{"d_mlp": 640, "activation": "swiglu", "norm": "rmsnorm", "init_std_down": 0.0}
MLP neurons of a small language model. Each row is named by its layer, matrix (gate and up: input weights) and neuron, and shows model dimensions 64-255. Each number is 500 + 25 x the weight over its row's rms, rounded and kept within 0 to 999. Numbers have three digits each. A neuron's up and down rows have the sign that makes its largest values positive.
After each neuron's rows, "fires on" lists the tokens most often at its 100 highest values on Wikipedia text that the model never trained on.

L2.gate468:509457523503466534479530497467501539442504525465494490480501466482481552497460450455512497487528522500482492549514506500503470446511531514527522496491496491544512526509451511497475539494509490515495516505471516514456501482505510495529558523502485496515491468529472455487508493537506506513511461492455511562509468496519475496468493538525450479484491497528466534488474478483473497523461521510524505521457466460503535518537510526495469494494505490513469502517514498437497488538510466538437436461469510466480501498516482507489479509496506524476494492483489535509532491557528459516
L2.up468:520523532527481507473505513514495486463460469501450530507506500527461471488503505532488526492536525522485508516460500526496486517483531487488471531455491506563413527488488441499492465467500477515477519489510508492486504520480541510499500481527511519498519472456481469534465516486483516488456494531525549504476515527488508501511503461483477484477477470482530537550494491530497507551513487536478509499499471496532504525508559450492476522507508470522523542438516509495499489537490496498496484510468522501489537475511507482446492490552503472515500437517501504472522523503521472513
fires on: " based", " El", " Tol", " Sel", " Del", "^"

L4.gate556:501543504485454478498521460543509482518491482492513512498492537492520476463518510477529483508493491471450481494521507549548476431516516493468459429517501483504519505492490511521477533520486483486514470492443551492506508533506513471430477525468546505480501510499498528492514503517485451483466492465471463447510508546488489536512536580500501510496507489512533496524467474533514506535503516460515520530491486502540536492461504539491502508481498523492552509481482452500521479523510497495527427511536469493493531528486428502484490514481493510493506525541526479505511472524509512493
L4.up556:453505488517514483513515510506524471522518542499512480450483504479444532505480508480530467491514505542477517501491497534538486496474517508460526487516489493488507508485458471455495457505538501531496525528462510493528539524466467476449458506486529514486488529539465485533542519513504471494476527495508500500496470539462494471486508525475500522471508512538520523528513496499446538498501512466497509500466484512509493529450476514489513515513434495506543515508495538501477502450500502498504449500517518445501536547545501517487485449488490491505513497517541490492511474500516500501
fires on: "\n\n", "=", ":", " separate", "The"

L2.gate73:466538517500471509488467502508503487499509461531533501526507497487496493459509467466493466522491518563514556532468509514496501507468489472523488475453519446497502483495542483474478455486502511502424546465515467513499472499479538534524462475506480529487541514487485534534505545503517520505515498481517498503556543498450490510485454497534469484454510453525510480535523478469509468505523523463526495489475498537501494478502504536506500525506478499482504503520499516485496501500487474500533540464508451493466496534508478484463494512516519499489483483530486484490498502484541512467
L2.up73:523532489491502510523500515487480513506544546495489494433513460499489497465508485497467521464472514524490495532454551495502485513521548477515507495489490496530520477494437478479469492530512519528501454474512479493503536501517509500526500476500525526543508483531510515508501485505450519457521525514460521499494531525477468492475545508521550506513448523518491518511522544466489497506516475497500512499507468529505535483494487524497469484508524502509499494533498529494475510496530489487544508489489478498497536514492485538483514454460511486541497493536552497534517497516512465456
fires on: " 17", "17", "18"

L2.gate147:512467527519526527475551499494534482468497485531482520485489472500524522529499504494514524506512515499466475538525520493495459458456546505504495499503533539519491544474522541542478497498520518482478488486497492519476495513542469520484517525502459472503504469480505489530471497540523511507483465517500521542470529469518485496494498516499550499513494483497518485475547515526472468541529540522482539522508469467471470529522500492482474495515511435481478564490531531535483448505488516504512513493483526493518488468478489494527517536490504499467567489487517525472502500491487498522
L2.up147:484485543526504497500526487507495509477475527532505540473465498492517520482521478522487479492542520532516492512507533461486484479480507536513499460436507504533508533494526500513484519443509511475482486455505502455506502519517477525496537499499496524540500485499494489526481536512538508493492487495480551537495534492506493485484548497492477461496491483491500486494547544504505487523517477499486517531498498513483492523529538460559503518478516494459481532497542540531494434523519493483506517485458504530489533531502511494562533518496534509501535490515502513464479480486496524504
fires on: " El", " el", " Bur", " Sur", " ir", " Sel"

L5.gate630:515515474505513487500530514541446513501465485449529456489540505522502470510505470441495488456492472506461514482507517513487508507544498531535505527510472515464448530498476522488535484531497514487525564444548515489486533548486490517487487494485521501493507501553529475514496500509511479533509527497502548522505549502498481497506522477474506508505493494482508511519482544505530511473440523481487458505542505506544521494487487495536538494545514497507486505487502499466509489512494455492497483483491543519479517513524512473522499414520535509547482492524531497480470471483505498526
L5.up630:527535515506501447539555467468459515518507527518465548511486555525504549497511498517486518528500476486491513496515500515460515491520496555491515471506483501466495519517516502487545496522471518487481487496498490519503530491521508512532487512486483491509498539550529528519484525506511506571469542482450528486493517469504497531504504431517515547526541512492506531508471504513536518475488495506456450477484493510518564488490524465523510490473509486530481489557508492444500530513514482484517469523519490472514476474499441476506496469504501496505465476521482513472479453474482505504
fires on: " =", " Website", " company", " Type", " code"

L5.gate104:486501513500507527475496497518559550497462509506505476518472474499493480501463522522474478531460460491489489516516514476472522479449489519511495455466470465449486489467501493514509484510537471483500501503467534500526535463484504530479485495544503491478480510491473444503496491487506538508522436492502479512477477498496509510499520520497502509507440488505525517445504502472509511491514490494490518512479506483503490486479463461502479545514516452519481510523525471539473531482507487521468464481516505546517462466542476511515504511518517530499509493506473480490532492505498445502
L5.up104:456528525515482530494518555514511525501474503513442478481489514491513468498449495485453502477495500464478496457517474494486514528433494507520485484458464501513508450461540494495502503489446495515498525499492540459478530493513497504456522501505487495491504570448508487484527489492525503472506483486532499498441478517550525491516504538534499451502458536515514484487500523495526545492488514499505512572519527528481484545481507473496497518521512510523477518544495506474487459484509466435531487455500526498475511498483526507497546484536527539510498492501515510497533490509496497503
fires on: " for", " on", " in"

L5.gate124:492515500498496493512521502519503483528477495484516485477516497504523516509491548493520518505493484538482451465504520498499477504526523536512547520510495508500494504495491493506465477530542503488485520480501521529475484510502456559556540473503532504499498504501533481523462521532496475482464492469434513514502440518514491493559516476492511484539554503514495528495494522518491452516501498516461511505484525481516505510525483523455478499454506519571499504520513487497514466509529558494509507529471477508461529499502442462498498509515480516475548480502478500515488452574465488517
L5.up124:515525515427523514508458480490507529499498481491468465468556508502521498450484552523508507481448503522506518507498565486480439503550508502489502509504493495504535490533481485507478502501479492490548545504531481505487477500486469505508496498442537509490529541506574448510487488483506519504474493493478513463519509537479498434509501464527512491511505503498497510508475514495488469481479480494449510483459510494501518494483539489475502509495553540520426474498496502498550476518505516509479506527494514537460497519514503506520538500487457528508481490496499508477432471514462462537
fires on: ".", ";", ":"

L4.gate384:482525509512514503509530522461542487477501501489533518506489494474488525508512499464527482484497507565507508477465494497485513499499493478499504453465504510507488495517550502498507512513530495472489469503450515539487486514526516564502509454508501529498508510520513484494485547509498486513475473509466487507457496504491454496521476526454472482511464395479531526514499507487540506508528522468481499461476484476478536435533497495504473442477546528546502514486511460500503473493498492511518479538521487492457471477460486474517507508503471519491500471482481471520453441525483500505
L4.up384:504548540509496522547487476505541534461472530544486515485464463474525503490498523508491479502500518500527484482469542486465518512517499495500538510458484491474541485492480492491467485518489547492537467537494520499521514460514505493480515522486481487518511474484465546470528502507471517526431540491525503496525557563487519478461470494489485518460506507512494519478536504518465530519478490515447523528518508517473501512487521508520456507529487474426507463547508476497460497497494487495501533494457524487498470484467480499486442530499490511488495468520497455493463524518517492502
fires on: ".", " sw", " unc", "-", " Over", "Over"

L5.gate609:487497487492491475500508488546462470530556489520482508493513493519514508546478486481494502558532529503491523459486504486496515470460500439505491495454503560527475522519517525500494522473527507508483519486470501536487467507513493484492488448522536487471488541509498477540483507470482482500491496498477470511484473528522482489545514513512494470500528504505463477502548494524487510468488489501486478522467491495530463494557516464469511503498517506503516482489513524524482440538485503486524473511501514478509496442462429538473487488519499461502549492497490468537503518543488493497
L5.up609:523521539492476492495538449512482480531498532533550477511472500490555475496510511525516485479505495540506511574522483518519484535479491510495493514458462529501494486513563471523533488489493518419500521494511471492510501469482456466486490510559485550488506517497481507505457550506482488490513530508505449473496502480494517456514491521527480502486544503539497499484488495528499505492530508516502480482490497493460510491509509545511518509479536485497508446491526468526480500516473552509506471533496454502501486509471502519511444507556484501530510428524501464494512497519493462512
fires on: ".", " father", "ther", " daughter", " mother"

L2.gate527:523541520495500499487504500512529511498537469465493528482494486553497510493503471505518496535500502515496504498488494541479478482460512464532499464446493494472506458482529495503520518505515514534479499481538485487539553497514533523521461484537483510497479514538497485514497516516517501530511544428531490522513491509537497492496496472498502510507471466536502511506494488477475506511500505492405521493513515525500518492513576498479503491523516516455486519502503530469511473489528534525533469497483507477457482504515489495463500507454475503495493481527518508500478462500506526475
L2.up527:481548507512513503529481520475542520434494508497494483471482517523556484509425494530496530523543496481454506527474494536433523503480515477510450494480488517528502464498463507508469528508492527474487473459525500519495530476500536517496472474495487519511496518502516485527487467493499500471508492479489451499465479534490498487452519499485510510476513479509521508497560503517487511493503506501458510550511546540558518501489527563465507510517518519524494498504539479481466487508481476472502526494522475485470510529525519484492497509447507521506501491536503479535520500480504454515
fires on: "la", "19", "18", "24", "07", "10"

L5.gate575:541529514504443476540498504511543466480545499482492515484512504488485544492466524494536478472482478532465525513503513518451512495440507553474534494480510504523471487513502480517508527514549529447507499462470559493483501507493478498527459479506531503509537479500488472533493525488503504507478493423495513519467518507490481493495506546504531436547494465466491474472518538445519533535510491503478467525498480515516480531493513503451472481471497518525494508531510489501489456536515473478487516488485476491505536494491500478506537518474507527509472536453501502484480483542517526484
L5.up575:519528531449494467514489470553519452527511522475495483484484496461497553503458483476502511490441494526552524470503521489506519473522538494491554474510477486508527512542511512503462492478506509463481481505512450481466483527488524486487504515505489521454488498495444517553481482468468471506482490498517515490508508510514506500483490516525492491526560470527496489469530520468535503530483490488520458489513500510477543507529498487513474506450484537487522485473498514517478501503462523486491489495478470497480534534476521469488494503516450515494528491516497501480490482519468505488
fires on: ".", " ."

L4.gate402:504526513495477509515460514508503531508494490555489468485497505487486481491524533528503520487480483522507504457510508517454478490497525467497527485470492503509477507486526468494453521510509545474507522520461476492500485514502507491516500484497529534499475545533485476519492517514480496484526522473477513479513576498524505530490522488506486467479465488480524503569539561475486519496506446469431472518465495494535423467468450494466443481504545522542476487552495464506491508536470457519501536547469509504413508469519486504538489504500484531490517517496474530512478496497509478461
L4.up402:518492557475531481472464504505502484531488513463550483508451466465523490455494532480527500493466495513484523509489514479507475523548518508489518494534480548518501506509466481510492494475468517444513494491471530521474518491488501515511521473541530507462491542523542512516474512481489482509497534479497501503463502500494483490515521516517502553448519499499481557501482508485486530550492502508506465513501525556493506504469520496541526493430500532509500488505478505474504483523530536477530535496481516479494517503504486546528518492512464491539512495510517485490468473506502491522
fires on: " =", "."

L4.gate512:491536523480541469502511552462560532477482549485526517453556488511509503524533512455505514509506478501485479526476501536533499498540506514474472445533520506502488511514497534474517511442479489453504500475432521522489474558512505517478491514470533515471455506505482481541505466519557511493464512505483520473532473477505478525521513490444548511524499497479489471519526543526520470470465482479487503513501543474530506486530515492432495478528532498526505494526524491497518497525486506514514495508480495499466509496479503433493474478471521503516513455512539531492513534473522502480
L4.up512:521485507494505476488500485550494485480510469495476509468506508461492473449514507469483496539498456514529517529517515438523525457512458541506475526527519530550530481506503561470499502499508476509540473476457524490530479487487522506496516505516502472471532516513505479529491491511518521497445499462467472500477476540500506501505541523492556510487510527517502494554448485456502496554469483491517521502503506514527520480499497492495502510475504498486491487540512471483500460478533491481495486486461447510491511533493523515509496495517489464551497464510497485506508500535477544524
fires on: "=", " =", " $", " with"

L5.gate379:532479535531523549529505485512529488489520482483497487466478474535470490532459507461514504520507502478467525474503522503502515490487531532508521491512530512505540452539525488518530496487501483472508543441488503491507475478462472481559488511532485513541500454526544531472501499477436429518487502524506511523453437487527494439499534503476488516465495489510494555519512460451489536511495517536512473540508483536466501490473519517528495522490484503552509491500491518454495544513531517492524531530518491485470493500529488503532505465482480517522494537507494489479520505521505503482
L5.up379:493498490466496490547462515572508545545492488496512508520508489478486502488499524517505520493535490518478491442478468477555547494523543471534566434486489517475534525501522497555486494485464518539498503510511484480505487514488469470516492541533498486526469491520502496507504496502492495489532490476496539530495502578475501499481493488532495495518533555490535484506522485467512528503502524501497520489558500468508490506524478528473483491520492487529544387477504492509527521513493527510481533495502482490498471485521476481506486464480485493494506489505489474499545492474478554474
fires on: ",", " mi", " region", " located"

L5.gate22:514472489496509488482465476497495524496442489440516457496488519523511495485548486473557481489473528529507459512497447474504495486540531455442488506506481484487469471521522538515488514517478473519463502457499450506505491519515482520510503503495535482521485542500503516511500474536502491485508493510491506492497470533474489532524492505515487491435536498519525479505543505502472531475539495495535513506507493506533510580505505505505473535504489524524560531515506489498507492476439488467526450500523473531533501520556515500505486515508473500495540515466516494482539468482486505539
L5.up22:518516510476531458480499494482487467541520508477499473515503535489496525511506548507528452503477500475499545500478505515525493508487502460504507467553505475512495474498502510528519505490469504495484539507468458503548473568493460507429510519514557487504516498505518493477497525485547512486493526519487463489485497489474513508531496496459502487482487535490480478475475525463522505492487521474515504496503532477497493513601498517524480517509533476482458485474504529487535471500526538498474500537483501468499499504536477522505535447535483469478515483510521482490482499500516513507
fires on: "\n\n", ":", ";", " by"